From a checkpoint of a small transformer trained on Wikipedia.
Architecture: RMSNorm before each block, rotary positions, biases on query, key and value, tied embeddings.
MLP neurons of a small language model. Each row is named by its layer, matrix (gate and up: input weights) and neuron, and shows model dimensions 0-255. Each number is 128 + 32 x the weight over its row's rms, rounded and kept within 0 to 255. Numbers have three digits each. A neuron's up and down rows have the sign that makes its largest values positive.
After each neuron's rows, "fires on" lists the tokens most often at its 100 highest values on Wikipedia text that the model never trained on.

L3.gate192:157125144135082092095134149117170106193068120165108104168109131115125067145137120155150140148097121073166053126174152085101117121073077090105103167176111157100122146135198100097098191093021148103167124176154100143059106162164116133092107125100152109049122103072149120109129142126101148144089162128115146102155100123185097106123119046134105086093158093135132135109124140115147148107167096119111181162195090150116126108139120171186105126104117155161117141118111094087141142142137082154115112140137110182137174141142152099112115109109189101149094084155188135148114112097108144149115124066150113167118144127089144167136134131118137110124139150078099129168189106097128127118114141104173084159143137123199180122166142180132173184167097191085119142093091149131163075139104027
L3.up192:191128140137094172184112174128101117074143176139131156153168138156109154099180048172132095176160175119100099130149136151113141097137117111121133141120137129144109159084136123135115137190120120119117097150109141150132166100151106084138147033114119097110128063115092102114092134059144163098124118101173114187154108116108137134096119153084099127148157141144144094158111125173068173106090103104129130159102126055062192165101144117065123116120208185132133212195117086115119071152084154158155157100113185156130084117123065111125079170128140117097116065111094127150152105093111142121129124108135100133126093173121119164105144128177093144105088115128145117112057109083177118139133215157129120071120175154177125134148140180163128170134143164121102123068131077114121105205088155
fires on: "re", "p", "et", "ner", "tt", "ot"

L2.gate570:112116197128113143128145146166136107111112104150167138145127169126183134107093158106155165138127157091184125131143121155154132093144121130125091148190143122116106126125127089146071154068153149118086100156156128142086095121111150192112123092082182112123160154179186114135098119205107100169072092137073076051055143099096131112115121179157132118103156109176165127055141149119153111109153118063134126078098055107173085168122076092082168097120178134159160149171168104130168119160089068231136158148154185150122120109102180191153079124102107155117131136142143098176119097127134186144160095103099143113105113118101132129093136162110129147099122186116080155130066152119075123149138119088094082177074098087118196058112126161103092155129140154117117159111086141128139125122125108
L2.up570:160138104158103157119169081080092166135150078093088116157067136166138162175117155087100092109080163116122119107102087175189164117107120113107133147190150211146119149169165137113153159115138146168153180165173164170147105147181067113076173110129120152125138162168125150076102141113087120078153092113158141197116089089211136143075085122161170124149161147093089148184118167124073131151197108112109098125107150099108135099141143135137084106143150109177167096219102107072128125176152181109119126148112081141126152135092100099098126197099155165209131113138148106136154058136064124116178114147158147105189104133122122113123152071193101147123152087185114142116141112165127141072132114111174105157123091173123161145165112134131114179114140114145085130096140143143124151158138113
fires on: "d", "ed", "s", ".", "ter"

L2.gate490:124108127109143116168135237108081160190152104136154122117121068112100155148115148174135114129146102053095143104140110137098085160110154119133137094153053131163169069092112112142109201087087134120174148092165119131089131124153135118105113081132160135129167121147153109133134150112090148123146088115147053147165146122138120150130166093099142100131176117178162135135127157110139098119174101162121126114125158158092138105080073110125077155120123136163127191163113120045139194120129100142087119107129183100149169174112136128126125138119170112219180131112134153143122092113085100132107125062160150118099144148182097112109091155113098114117124205130159072091090107140141112158050140115093105161143124136165149128121069207179169183109142199153149148163197116119160124159031139
L2.up490:169129109141151132125141218093078096099157116139111123160181125174136135106145082118173099107143127161134153068182139124103130139140155107143136106125099199137084125114072133168114127122119101137137132144150160139103145097113152109192156137154128106082100106081163131103125110146123134172181119134168077099154138151196133219137174071151143120102140136158168183137100161132178107189104177136114167141074110097098132172171106097111079109102123110073109121191185170151168085105139115155106083097102135148140156143113103155090194142111160114143165172107113090065138136151093096158129188137108074108096159190160118078124120185052126094182077156135052183136082145123152100109102114115139104142129116108118124124111148182140144109095156114123030146137078147149075138105074156
fires on: "d", "or", "tten", "ting", " third", "r"

L4.gate496:146141152167143117185117197145159107139125123136112134128085175060124146101136092155155149140143169077105156116131145160115097165170160155237151180173098131072146128177083104170142135147140085144070097127124155134100117175089166157098054131086098071071139168093135082076129108153112154126131093143109160070117156159152106156115192106119094089160144165152157126130176071155163138116133147146096061130122117165108151145131165149157180179088079127188148138152108165154190090163126130129151161092113081121073149096118098116126093135114105126163088151058178120079143126122172166157146184069124145141052106144126150092143178146136098133205115132122169169097134098145141124127087111102134093136138137119086109071143098148094117172196123140111079114118116093181103119125113108
L4.up496:120116154156108097114151097142161130048101145119117121134125092132096127143163142171123155115132128177158127135163098162129096117128143129143147193142140117088159114157119086140176104184104151163189138122076164135145201144082109125057076079112096118124124145187145077131085112096163116124120167122215121122150127112176021107134155087124139159107182096156155099135128105109107144131156122137095105123127155155154085154122066135147113149106163128135150115189152099101074123095190165095147088184171074093106108115116144072148041083159107055074107080179104125101146136160089119164046125133139074104116118077104110146050136156148199102154119097117162152137109138147071130133154139164132118108141080215104135127138131105110144143128168168131168137120150120123133087068152100
fires on: "at", "pt", "act", "e", "ant", "ate"

L3.gate441:132134123081121094147131141159120112165092111119115136135094132189101117143131153160132082119111074180132076131138120142140068132157144079179115108137110120082072121151141172092144133129070115130166169123115146165117145172128064146141143132080122114085096078178140126084136090135117071107085148159164125093163155134097139087169154105106047112149119040117100113104106169150108136087121074096025100076098200138169105158097109108120139161105162152111141061117178195083167072152078114122173093109119119113103135131068107131125093115126111035110147104107137135100193154153120143118112155116141110162063113111099189105120139129113113126205142126072171087118115102112162086095153183080100091180145151104132085095108109146129121162190180102061095134100135124126125125136100119
L3.up441:133099132112091171173103146141162125154150157164144155112149120145091106140108130130104093193148156090144128172100111140149107178103148140088033134129107097113177094116165109117102130152152168147125142137218165116094131149168074152093154054139138120095135171134098166114091129148128150112151132135103105143180149181172181179140159169108076139084145103139129097118144107118083125093153086127088128102125121103108106159099142185147142132163122180061094130117139206092172072171128082112064137166118161216144178144086104073167154081152115124130083068104180095138129140164094138114144151162169178100109189086139135144069133131129139108127107076122157093098080133128172054115091118131132096161184184090091156080105094128112154183155127123086166128115117114096141144103065156
fires on: "ct", "b", "ba", "k", "n", "ity"

L3.gate429:126147140120095090139090107138110048126149095142115148107131197190144158143120080108139110179130124116104101149130115163146169149170109140144124149096051178071110140095109075130099152128141085122165119157117137182093121169150117165152186087150079119132140154095064156085144145120056160178133118126127068146127161151101109140062142146169124154103110163122146206142076147156121126098111119141103162249041133138134106136084125208128120118133120157198112114114141169110104055136148069135152141086076157160157138150124130111147116100156169136101097093076150166081160171146134126095147158152122130112146085088151127086072112141139157121154065134093130084096134138110101104110079179149136075143146138111089099103134076078177131164106163178071107156130111114136105120177127160
L3.up429:165101131184110166124154091153151138078143093119157162167089179154086212085108123160108154114102098146105078102121111152119038160111164184076152115143134165114138073132106089021132142144134167110167128158129153156089100139040148129138113112135087105098166170065134084185140075142135145129166088125132134131103117102126123072065120135156122160161116170140098144152107147128141127154119147169114140115078082134117132167112086129067119144116109148184083114073134137086154139091129104026075142108175112157092124126194082049131124118156125094120113231089179130109138105140088184147127159191110142138082084114142147131128129099126160100126056159173154109137115119183092163097149158159119110130119086119120160132094107143102100120141129112093091147101115130130123134132130091
fires on: "ed", "et", "ing", "n", "ri", "ol"

L2.gate435:115154151183126109144121159103104109097163159095154141172109121154129122127085118132168131186121103157165141166133085138125149131073190089090098173132169168107096130187111121147072122150136142129137088154116071151086117113111132220141159115128140112160141158188111129164085158150115158073065144090097150099090129174102097111134134159080108165089071142083116126120098061048095107083064148128157120129154137095162109167142143149172112121109194142090127088123153114101172096112068159122115180140142134122109117108053111134054173131133042130134125118168122089138137151085149065107189164121096122148127153167052134135142113163126047163181138080115045143128134129166144190100129113138109162134090121067105162058150122130128103155133148112110143137119130120134144077090107163
L2.up435:171139163142125138119151114153104105135187142167164085113104083147182170140115157120159100114160204109108112135143129162140112155091195084112127207189117170117112179155120137153132187100177105112212102129151136180098114176176118119109154151129087151075162116153074128169126097162094143101135136139067108111143158105143128180095146147175152128149147163114185193141104103130096091166110154116068142098169065134124081117070122168150160126107172122140047117133128132167190113139099136133114162163204117205099150153098191174136100130141183135175090132080072088129098061117190099180132129124172184110141121162130117119169088113106119135095187126140114109133117121133118153178102177105131101102097128107106141099091121103115126124092107140132135139066105107088085161123092162
fires on: "ed"

L4.gate31:116127155140123129126150069068101135143112125138124059121100102101083065132085104122098130105156040191118093089078116059140155158069128132137134127125129119072091078150151135201094138145096092131152125078104110106151174131133114149190081151157135112082158130129113155121139134188105122166159150160142082154093120156164128188134099144120136149102150144124169194138111134125125108137067141101138135116153129087089116158171203126120156128113124169145099124148136188137102106104117120115136069082150025093138090168162151094162134129092171160172189100116233116114074118105172116135164091134151180131112121142170129150171132152132147170147103119141123122130112124104144096157122159172173065138181127109108129094127114199217052101138119106154105134174091144104179095112123108
L4.up31:107126133102136149106066117075065147171152102123116101125186081108142089120115136141164104166159125106127152155120132107152081167131153140161130117122090147117083154179158132166098124115130070137126092105095168090183078039142096164165123166109181137096160066164099161183161139210137128132158099142110083131106105145113083141140114201100092131014171094106157179117138087133118172159106170087154091119127134127119159136111120191127105185140111167105145117165087144173139156049150151082146124123155146143171099165105152108120157219105155138193133153138160129108094133116176153121179125092114168124105156174088124131112102152101093138085120127149131118086173081115176113109100107156105113062133186049102106110099103112133107103123121072150077141150163135148127158108154099
fires on: "===", "After", " Ju", " To", " Mi", "ro"

L4.gate157:069122126114116073156114133178127141113121074085120110127089148093103100165105156108145147149144127144097089134146129055160139079098153129131074160154152134088148193178119202116140093106107037146126166069153091115115114104118121149127128119118136085109070157150124071124130086167169102081105090105107129033111145079137124164155177089167117160137147156090141112082113132133104160171134091103111167127106119139176156106108162135145134130122112121147178154068136156073115120178144169106121126149108193152090148133171121129133082114108075110098105155127142104136146135120150102073198146187129138156096122180103102133163146127109107100143071131084118063126101138092101136083067149109159080214142142060092150107218137102099105196130114134134083183135069092101137140083162119
L4.up157:047164130144147054103161111122110127084064123160117126125069161086107152171129103118162116113109104107126113169117088095095109148194150152157177110138132115083125133130123177159119111121127145071142127119122148189129137083160124148132140134095184185151134195117080085135084062107108159166104122107145150169173116093171062169064128117162083103158081076069111137147104164111147130144087158089175147131125150165160098163157054167121125131178140164125118066147099154157124067133159102100159165141143088176143154076125151166156082149115138153098116108107094090116124160129103133118169163076114171152079193090138109080089142129109156128158178085191143108132150094122135192111138143130112053082103101182130190124156120122088116149130155103144147116104128085092090180069141131
fires on: "ster", "op", "at", "e", "im", "ma"

L3.gate120:073146099168161067134098138153085129064165162101162122162127097135113123134141166137135104117129146139111071129133123107126105096157125088138196134151192163089165134096130140182110176141125109109074117157089115080138151081141078118117105107145115147158149065157143100149094189131146148110161157111062176084140131157084161090121131029090094179100145134140125075180131149136209196170087098101112149179110129166145135165161105086168118077042132180175163177166176129136094103075163168146121104103163142073105124182110136173090153153147129113107107065120076095085172113091158138122103161159112099139119149151102123143155134087126125143128140106069129177152123138091160112167143157068127117146100161128104177151143125177125177201127118104162116141134104093145083168128109126
L3.up120:125074108118090150123085156100092227099151121180121090137150159145131108177106185174145122128108112104097141139176093154203143110088156118093102096128164157129156140098141170125132123183079186132135141125102087075110087106142145118072174113189094165148140097135087162130090127119151152117111104192138124111177102118131092133160145114154111060130130144144125063111194123131130147122134137113143153194166055143142106116132153060131077146151110172199188138120130128111120144129149113122125123142167091167057088096143129067148065197100082107123099153128147092103165101135184090159170144164099125025129083089204082144099121170132113171168140139132119153112119119192129111079149127141137118113132105115117112126157126159189138152122094122100194151126123172147126112079135075
fires on: "t", "am", "ton", "ch"

L4.gate209:124121101168177180151088123093221109168145180132096091111128154162144133136125167124122149139159124169120158133141073149122115135158118134122122154133147169033162090109111079135112086172127147122144097185136169170095109151089147139044133078127145147076079121039110104081108129132200164125147148153096102071125199137110107157153145134120152099077146178142145104154148099159109101126138158135143130044124130104151164115159153174120143137136116109139111071168113135102079089171149102081130135071061105099089162092134105125130140191130160161084146131135129098159181103099180074126128157133126175082149148156121115156127147097140116135174088154184181105170113124170097165166096107133117136081153118186107150129140103078040159146164073121112118147164161188138138159113131078
L4.up209:142098088109159112123091126110097133067145092129150173131089171100108129121118168139082167184145055140109122167135066113106147140184109090136146140184122178144140189093121138150085173084130145111067164159122164165123126139135112106109174136176102096083169101168156118093122086086145176155122067126141153130094155174167106121126147111122074156116179108074093186165148190075111172177133203137084098116107129119149184146117117134050117160133166130178113113158156105144189103134145112081077100159142199080076084108124152141099089116153140082107139140165090121072123156130119112100090152175135125165169153105074124144128110150107107132171071149123134077184140064133183123166173125099099164142124094125153135067154123088122107138177160127135116156106106170163116105056121106
fires on: "ab", "at", "ative", "pt", "r"

L2.gate684:121137143095086143114099183148164161105131175083089143077119145126068141154125169170170142131152073115099099119138125145128153140113078085155204227149159147095137099139177088137115120076114132087169171111178119080095097160129129196105174074104117132151093169118051067111159154149114096102148132147128079112134155080146134129142161144119118102109114149094174159111131136093120120137176118146111174103188134119100155087113140128148089144149140096116166078103181124068158172095150123153096060083122071102127125103103191102111081102153160133144101131114125077133076145056173105135164163149131160184119079080155154137160151110092166161129061132096073135167108147116160144118183174152166131102140124154112144146093177070119131125143150115086193160153083101117146133066168104
L2.up684:089195171110102161173109183127082168121119125104066099118100177141105102104134166158145142141133158106133148062172153145137173163123150149116175095157130125107135122135160157158129163122137143145120087134127139087127133118169177179137122146125125070137154154110156162137104159161124127160128137100110187120148142148121138118139162126118146147124142104112128135086097111070105103098046170137083107088120137242091082160114170102099150131130189179153083075059126128102211134105161100062064116143084134155112145079161072148126085122131119146121108109099145175137140109212093149167115145147111159142134144138095095144104133144062129117162119127136140172169123095132179129209067117091177088077055124136053164092195122145130102105131174138166105098057150133113108117122164116
fires on: "ity", "ting", "ing", "ence", "ion"

L4.gate348:133150107079187101159123066105132123158164112108133171179130172137147091128104115150101172098098104134124074099133123094142098159109038098158145090139111140152065128167135109108122170130138108081136186076141061088108121114171047102157079137095118106125112149129110171100208128136163108114160109160148190087122118150149102148134151134170130077142124094099146176186163159167205135113126168127092184117093157128114138104076172079141105176110141166173145134114119139066154167078129130127148060132087137098121164132162140122166206112106132105141123118139154169157080129100111141125102113097162153150112143109142173198134147153157180130135062146112085158117122037082120090080103140123180066165117140094149110191131097149115151199141083144091129141159164113121167149143117124
L4.up348:140165136086109149132096133146060131058108067176203116115141121153166127126178097140127136112144144156139191115134124106105144102107154134126089130153054134087123194162124058114154187093141143154114094116092166110153120168124139123057152102095146086117144115129097133121191139110239114073169119117093174086137073149152127113190191161112103195087143096095099134155090085140185132150093151061079144097159113148159129115120208121082113166093154118080143128115155139131161160119077146140116119153096192094161180108053165119108147144133109166120102120162113143137102171146107135149071136129141146149162112111132144139115137173153098152082099085097122134174151079095173172092061100083132134133171168138134156119128171087139119139129173105159155134138191134105147090148127100
fires on: "d", "c", "ur", "g", "m", "f"

L4.gate260:085143098122184112066126164111105132124129158133118120162126119124136085185133180102135098115180141121080086166176078089110172170117083156067147131122099123168153162129149149139081124155132122161118118122157088123123151150156128139165118126113143081099125163139157137158098055114097138116171078134097047030087128144166088036157117059156063123097161113170132163154100076136135155147087198090167206119135172141117098149187112144119159120126126144132122198141106177114113106116150069076148110145144054127127110148152116122135117122092123152164096128179112083091116117098149136117125114159094099125175137108156136106155120099137169117156135165044171069110157105093113158210125147114057101150098141132170117117176153140130143162194103132147146139191108159107092120103134154
L4.up260:073120096160154126158170105113166162162082114146108048124098134123173096113181100122151188099140171149108120164167148100101166128163140136101106127137140152128120123136166155042149127126136109201138125167090163165101135148142145145156094079153141100128162086076141116091061107062115190173108124126171165150128032156164102105094087102090102085116126152153086125108110124104121102103146096122140117138138160122128183166185101123138089128098181153134084148170186104131146153133170138100160102098059154192132086106096128136098169113150153133199114122161132159112115152105148094171126154066145144161160165195145096117130117152077107142162148110121131125110052169174097182129112074146137168125152156168123161174118148164078163146084116148196121144175164109160162179078164114
fires on: "t", "op", "b", "man", "st", "s"

L4.gate327:087099105118125152199102164123134139059066166120077160155144104089156126141135124146175120124131096121099118083141057127155089130048142108144115125183165116103128097153130159115151079151118100118146090195113125086090058122136157129136158063094151091060083136096108116182147120144154106153134110153082173100164168073072076158137173127114176102122151180103138126140120136155116135079133096169133116120118124109157087114127157161153131133107121156152122128158169147108109163139118080144141133090116160100140114088116130072101106070121168081113059141183137136127100105106157118122157112191138125125120079119058229152117185179062106132155062099096111082185116099128143186093164140144105132113153124155103128115101109172170120136131125044079154146101138149148126102179101057
L4.up327:101127083102096209151112147156078059095153170147089139123116108108165155084170106090140106102183142055123126143157092108134158087111143146153086136124165102109162082099142144188098137186126141113144148187147118049077096112137188095103137112094085096114166120102153160170116145128094109130153123158067082115126129135125141112165119057133139115112112133111086125154106175088162130075151170127161132144172046099194116135133089166152130097152169132098118148128119089136149132153075075160087162165179101107100074146060192096115091139100125129126105173084126144103119109151125102134147086167145114086141138020113114152101121128176136123137139154103153162136163153087121095076086152111108156110099156107169155084071045133142135095129096133119155152087126158153139139209122090
fires on: "se", "ed", "re", "ant", " first", "le"

L2.gate146:147176126115151074154102112107102126191166134143073158160083125125074109118115132140130139141110075156110077142120148066127142161085075125141207121105084152133156149134188144150157116144094121146088117112147117128200093078147170152147068135127090121157077113165142079116114119113077085114163208095044151111172158156092169151117156143143106140130133192104111138115144124083143067158123099101066082132168106163106142140086134103131104165109106123156104113163172058123131113165057124127119119197142127155193131114151143171136110137080103117185155136123093191138122152090115159097091122208059102151136150170163152129184087137133100097134101134087065082074110124127200133133151126161095140160137098191161082136090104161158129085114101088121151131163125123128103140109097163
L2.up146:150108103117149139103101150153141157206180137067078148123095150074144123139153138081152131123156149140115133176107150120159154136146085131108203095153167178170091137131146154084152106130139124173125139138174086177110146120189174142182140187200124140166087142129140129122108098153088101119118138138083138123116155142112107157168057071106096103092094132130183128154116211096113121128062077155099068083145139112122082125063088154152100120048181148151092147132092077123143143085114153183132096072149123137168127180166111166204048167109135146108123113152154145117086087136199100124180129111135120139146160112087110142116135136084112152088131113111120086124186174184215116107142091156117108122156124171138143171140113122095131142117090175118116166105106156082138150143109084
fires on: " m", " U", " Z", " ma"

L3.gate576:110128125167186080142102152121034135097117128123146107151171095191127123121142120064116126100238172112059103168127098092109062182131146163077147135166094100114168140152122154126121123142127070078129136167148064119110144137129173187182131143151134118129132115130138134096150156143152112104095157135140152123161121140124074110148144103182173103101145160157203103151079099141194171153081188128135151112070116119141138185097084083068138144126134172114145092178128138118173134066089106081094105171155150175081153152182070168181117166092209153120104153124184104168118136112116150144091160151098171120112114154179145139116137086094066154114087078085099147115117114115114153142145128101152125129168152082109172164148172139148150103087110131097149138098128147092145120144105162
L3.up576:075133145146202146119120115114060077127129138085184156114121156143099177116135102093124197153153099087109132144122167133034081132167189151106156107136118045116127113187164138139146137186167096078139096121193153135094188105121138094084134161208094111175151091102102116073094106117117145147134139141124151193092116155123078169118113143123118081132144140125114090169127141181133114175116160137107122141164144146171133198082128081120131095113137168150117131146120151143128137062110129108129087119103152112163128099137079174191086110115142143085126131083191134111076154152077146115095147127099141169122174149185179145104212109174169134110117089072168160186170114107150164167094089097145156175175121124107150143130171130130127107134185176140098150115125152136140178115089155
fires on: " who", "me", "house", "mu", "arch"

L4.gate331:118178121086125098138182111174088164183089146111061074117146201196105104157130070154122157098140104117096116094163130105159104113144107118137140178146116058085126106109174071085106108126143065119155100090090136135080131117129080157176100091131091121129084145169093135117185141136168132135144140154107058129146116148116088085131135123114131119142067125148107151122170101165096109141123129102077075082133085093118114152112121145120138145095146178179130141124194164045097083165177106143116045127132124113095084112094105119108118092159141091136142153068115061168109149093123157152130118173071102106122110060128159152182162141149155151128102207082155159171097131146121174122141124138115137158159192098109140172127180124146149189164125072163117134135072103096113169153148174
L4.up331:104137124181163170140146181139195067113063095030115140130143102133101128182135100130174101126174158108091085162107157095151095193117132100160124112130152128125117120181128104145126155166129135147127162162145093202115114140115088088139062219071141054152124140118162103150044113105138122115119123174087108106108090089183125097192143112142138164145123084150171065058156141165114092140115106090136083120125138110115116135136126107122142143133159146123142136157128165065106158145140094218128097117134104123128116124127132099105081128078164159099126135109127187130135153099214079099117101116165124111141142094093156123121175163149072136147150080125140127143130106165155122105128091114141160139167175144071130138138165212092165115156100029159097177138172118102129122142106144
fires on: "ra", "fe", "tra", "ep", "la"

L3.gate381:122142112131129082103099118129073073143173129130092113154120152178137128142156108123052131198131140125064128132182148084084144154149081103118099094119100185093103094121131117167113144170115172131156109114070100142111137107160150116144178153179102117121208066091141184099139170164090107159135085153113137128134089137174092104105135145157133153102096148151151112136091118129160129173080128101126108170152162060087095120089129115155108128100081202207136109118177158156086120118162121134092173079109146092175154154187126122206173151044113165098150111123130113117055118120113142092086101112142128066130153112124153166086109161121096185150120135076113137062082191094155107136145125198180099133133163083080095077091150166113135136164170114146133110140097121095146104088147114
L3.up381:084114171122142140130154154126132131179170114131141140096132135189122211172177048094113155114122152160092159096103208085133115100151116181163118147155112199127137163130056115173085148163092099131147142148121162106112120103130106088104117127154187081090129087090099149111124112153103154159089196081155158159087120103147136161123113124105130140132198151092096147141123154152114148127128093113207156091096105162105130126168145133078083163123089128132129107076167176139128142139165154158147197029113134097127116205117125139106184148142119147124180161066132095098166078164122190102161124126119147133127046103162136115110101099128105136046114173132163106145078152124089165137143114140096143097105134105077106126175099107119177119112125189134106149131073083176170129125098161
fires on: "ten", "ho", "ma", "et", "t", "ol"

L3.gate73:078092116154097129151142134098167160148075171155110088070159077104116126138174113153149122132137027172141113107130069132126139108179136114157108084126125118092132102177177149188113095154139104127179106068095091102119145136135135122150103162108109136117171149121113061110155127168076075140088147083112055071138159192080122136178177165159121215099131097138093169089074158051124115106111129151140114095141147119085085115124154123106080201148155193140126163103124160051149111168094113139145117114116152083145162114115130108109134117138140112127102141128107083096130118149100109209155150134144131126140122162184176169150096111100077125091080135090114088127150172152132138133184123098094106118143153125157090153123111172138127182170046119087152160142162122139186114144112198
L3.up73:133107134123112206121080118189120126141203156135147177116178164141152154153167139135109119123160145122103142132083130100071127144176125115158098097124084062134115103082100150117117105163105149095146151140133201122159112116105137186120104106154128154118137158117129132073193189119113151196125128067157116042178139188125117085159143118113106072097107103117124126133141131093114152128136105126118109113075180087186189189153178100113136055183125134130117227184126139147123136078094076068120072165091143123109127130173145133120176060179143091075155154126144091123154131181108096137156108144113109114124188132171110130183103138133123145130084074135104131108092121132126135135101136170144081215132104131136143106160095138152139125081077134132055122117128163158177087152099113
fires on: "d", "r", " built", " wrote", "ography", " death"

L3.gate328:040125118163183086125152166204097161076182131089135090074108140143072141138169134138158138092094142118139121120147121152140150141122107091124139137077144139089080139150122135133072169128104099138122154175077169161115161131205107109133136102170076076132112103097164088136098110153075063095076137204138117033130137124084158099116134130160077096175127098159137119150146140155118148166128102162179132104068090123098128162113156085113116064123151130118166225156116162140069113142097109099173056067145143125176122130082120093130183084131164114093140170159096142169148088118133132170162158142109098122120148105146132216136118126118168141191116115129129069153122148122077114070133159137178105168121102134090157100172131139151166116132163119157173110093124153157114140115104109
L3.up328:145085152166121142150140194157130136044123057127121195057141131135166204146153114134112148096113170137141120091135064080083105104152104067113151139148132123086132134188152128113148123119083156157082136085102145195122086131135156148177162085132038102104194150080082161153146153138176118098128104133129162137104117123102153129164167138160194110113114161097093116143155124120099111123096119125149118099111163171147149108143174125159099128105159083156072137136027145130088174105107119144106100133162073126106098129098079126125163084118137156116136164072188141127113132103149080134110123141137092170138077099205113152080138084150155184166159155125145108122122137123065175105156121134182091222102136119103107128080164143105105131120120184096151152140152109177192111135143101
fires on: "t", "l", "ol", "os", "ch", "co"

L3.gate538:110146089156196121079081086150028121118173116151141130084095100172091096118156115109143113128176134177127122158135109151162137089163110142123160139073137105115115121176119116114100178194122067190157110148141163072107135101140119126052073152137154135063081077111131140142088093075087132083130112152139103112160175110126147177086069144150152120107121163172117119077127102074165124128117119125122091118154117138126157158099152143141132113141134173171128134160147123151136084129104092175000066098147107124089131119135121123120157169157148115152129210140128114119136170093151175088106109122122127149122124161123178071166090090076129139168145119142111124151132049122175162156133161166118046187167167094115117136167162107111078092155119144167137117094069126101106154098132106
L3.up538:101121158096151117100098127154125078099159134115178054159100146131065122145147094119121129204135113149072096161095134130171080172106214141143171121110112131091107098114150113098121147158108177155153101117152136146120105114151150147125110146117126155095131135080094103099098175166079156138187084134089136170097152103147133140161098170087054099135099112153165164034152115153115119117116152174163039123141073135107113156126101151116075188045199190148099109118184100151115145139150101141072149152076111130094143162113157173156112136149176119143124146146145133148160118133161161080144117129082221157122112172111146161063162136109091144145159188195123144103129112157135135196150183123147121074121150144117161032101129148110152082117106094139145132106132139099108130122127144
fires on: " Mi", " Vi", "ab", " Or", " Ju", "mi"

L4.gate658:138113106116116025111157147154136183147111152140097156117105156150091126110166097170139141171137182141138143171166126075106099128189135146140157139103124150150142118123151127121109152125149128127145110093095098076148166140160134184157121125114085113140116166126196121107132175149125106136183128175151135154111069115136155090153129185174070187143149100135147154126160108110210204116132171128066147172098134140163131096076119155204157128077112143081133140199166106092159130104127121053092129155173123127128172066169179085092160130125082102149151156115101129135199075090113130145131097116088095127129143124136099148156080160086099135126084154126058140137159157110057143107088150129126065162159087159186119136145146133140108096117087131119152083162079107062204103127168182
L4.up658:136112127169146116166134150138128114112149112108114146129082118124134099104129133169122213149128123101106108150183174077145137143113162065070095146101147137121152069153182141102149125148094121197087085100050107181159144095113080145139139128140133119117128101085132153114092154176139135151073104133160130129154064165084157101162122102099069077127141134064101080081145179170155145118091121065112105092072105146133116171117114034161120127143088151223127141185159086140136119083134081112108171159186143124121098090178111135123137163120157184063161095155088167161151093072107104143152166144177130137091133168123086123150112094153143126119133135167119121135135130104156138196085060127097146148142131168068105111155141171137091082082147171167100108169165133158196109139150134
fires on: "la", "co", "me", "s", " Street", "va"

L4.gate396:151195146106169186189116106179048116104083137122068119181088148155152150053127192114095135118146155175122142202161141169209088115090157125119139199135157150140119130078160120090073149155103128190150094135171157083089112168138114157124141086155159151072143132100080138118107141155151153099141064142099136116111115119145125136171122117121127155118130157120092113067097169119106159085104151070143087089136150093150166169147160065148130161046132092134117153189081139196101124124144111142130133080136130124107096116073153133123113139127086073135131086086128090162156097150143077094136158124166155141160102169069099154099164113118146143176159115099133165164133110129104118137126153103109145192144067138115092120130113135133024128151143143085146105100147162147073153155130096
L4.up396:138055122149110158160109104092165149126171172138149127053170185145149118135102144113122077139157083095132143145140143155178150204165123124136119129174095130130158094070158143161150111150115108116166129167169192212151173145124146121141155131142096125093142177127083121101179142138114159090100111107097147104127157132119166179116166112143172125136100131083150111115091120131090124113138116120089114073111099088144118092111164142073168102147119117135165165125089134102138076082091120143124062155110086162105127169048119111211051120083071135183110144079098171114130129153103138129088087124120110132121134053163164123159125071149116174113100147120127107113098074203125176147126180066082076146114071071139134125177178119104168158166132163127072145167106074122103164092132147
fires on: "k", "b", "d", "v", "h"

L3.gate36:120113059116160080166090107184143126111103117121122145119140161066071088083108107119089133139111165128129076133125135106131153191134121090152119191153201169150160127096110110131076016063124144126072105107083100156113098156128175136143135099200140087075104121161162151073121151222117169084144155162125187157138109046113181135160077155171125103163170151072138119119157148144143136117087161098083139156114120112129142132092139140129196078136147117094139120131165107093057160144158092142176135107147207105139119120105095097159130155131073114139168146151103159140167107107129152162162073141113083122105104124111106141071131105142109096140101150124154113147158201115107118140151133181112118100099077166117113099175160098159104118172132134122107108083116161068141113076153103
L3.up36:117126084131143116148158174190110131187191107145127105133130159155106106123105154130117169140076136166155089177113124089155135156165138111132117174153128132113133151087178163074160193135121142126119150080135096164115116147108135176109112063129163062127124126176137176131176151177167058152120110177127097118075170144143081127170145089075113163118129158164113120057149086088162104162136140073102166139113133133080093141238185104096124093136113102212141082175120138124142118117158131108121149128131170141120161092109088125141155168145179121133089137149124110145065146100070233123125088111164082105149119116107115130128173153172142148138122158196136138175115116118146129098131193184129069154114152118064054135114090123125113123128144108097183131142129167099141155157088187
fires on: "y", "ke", "la", "o", "es", "s"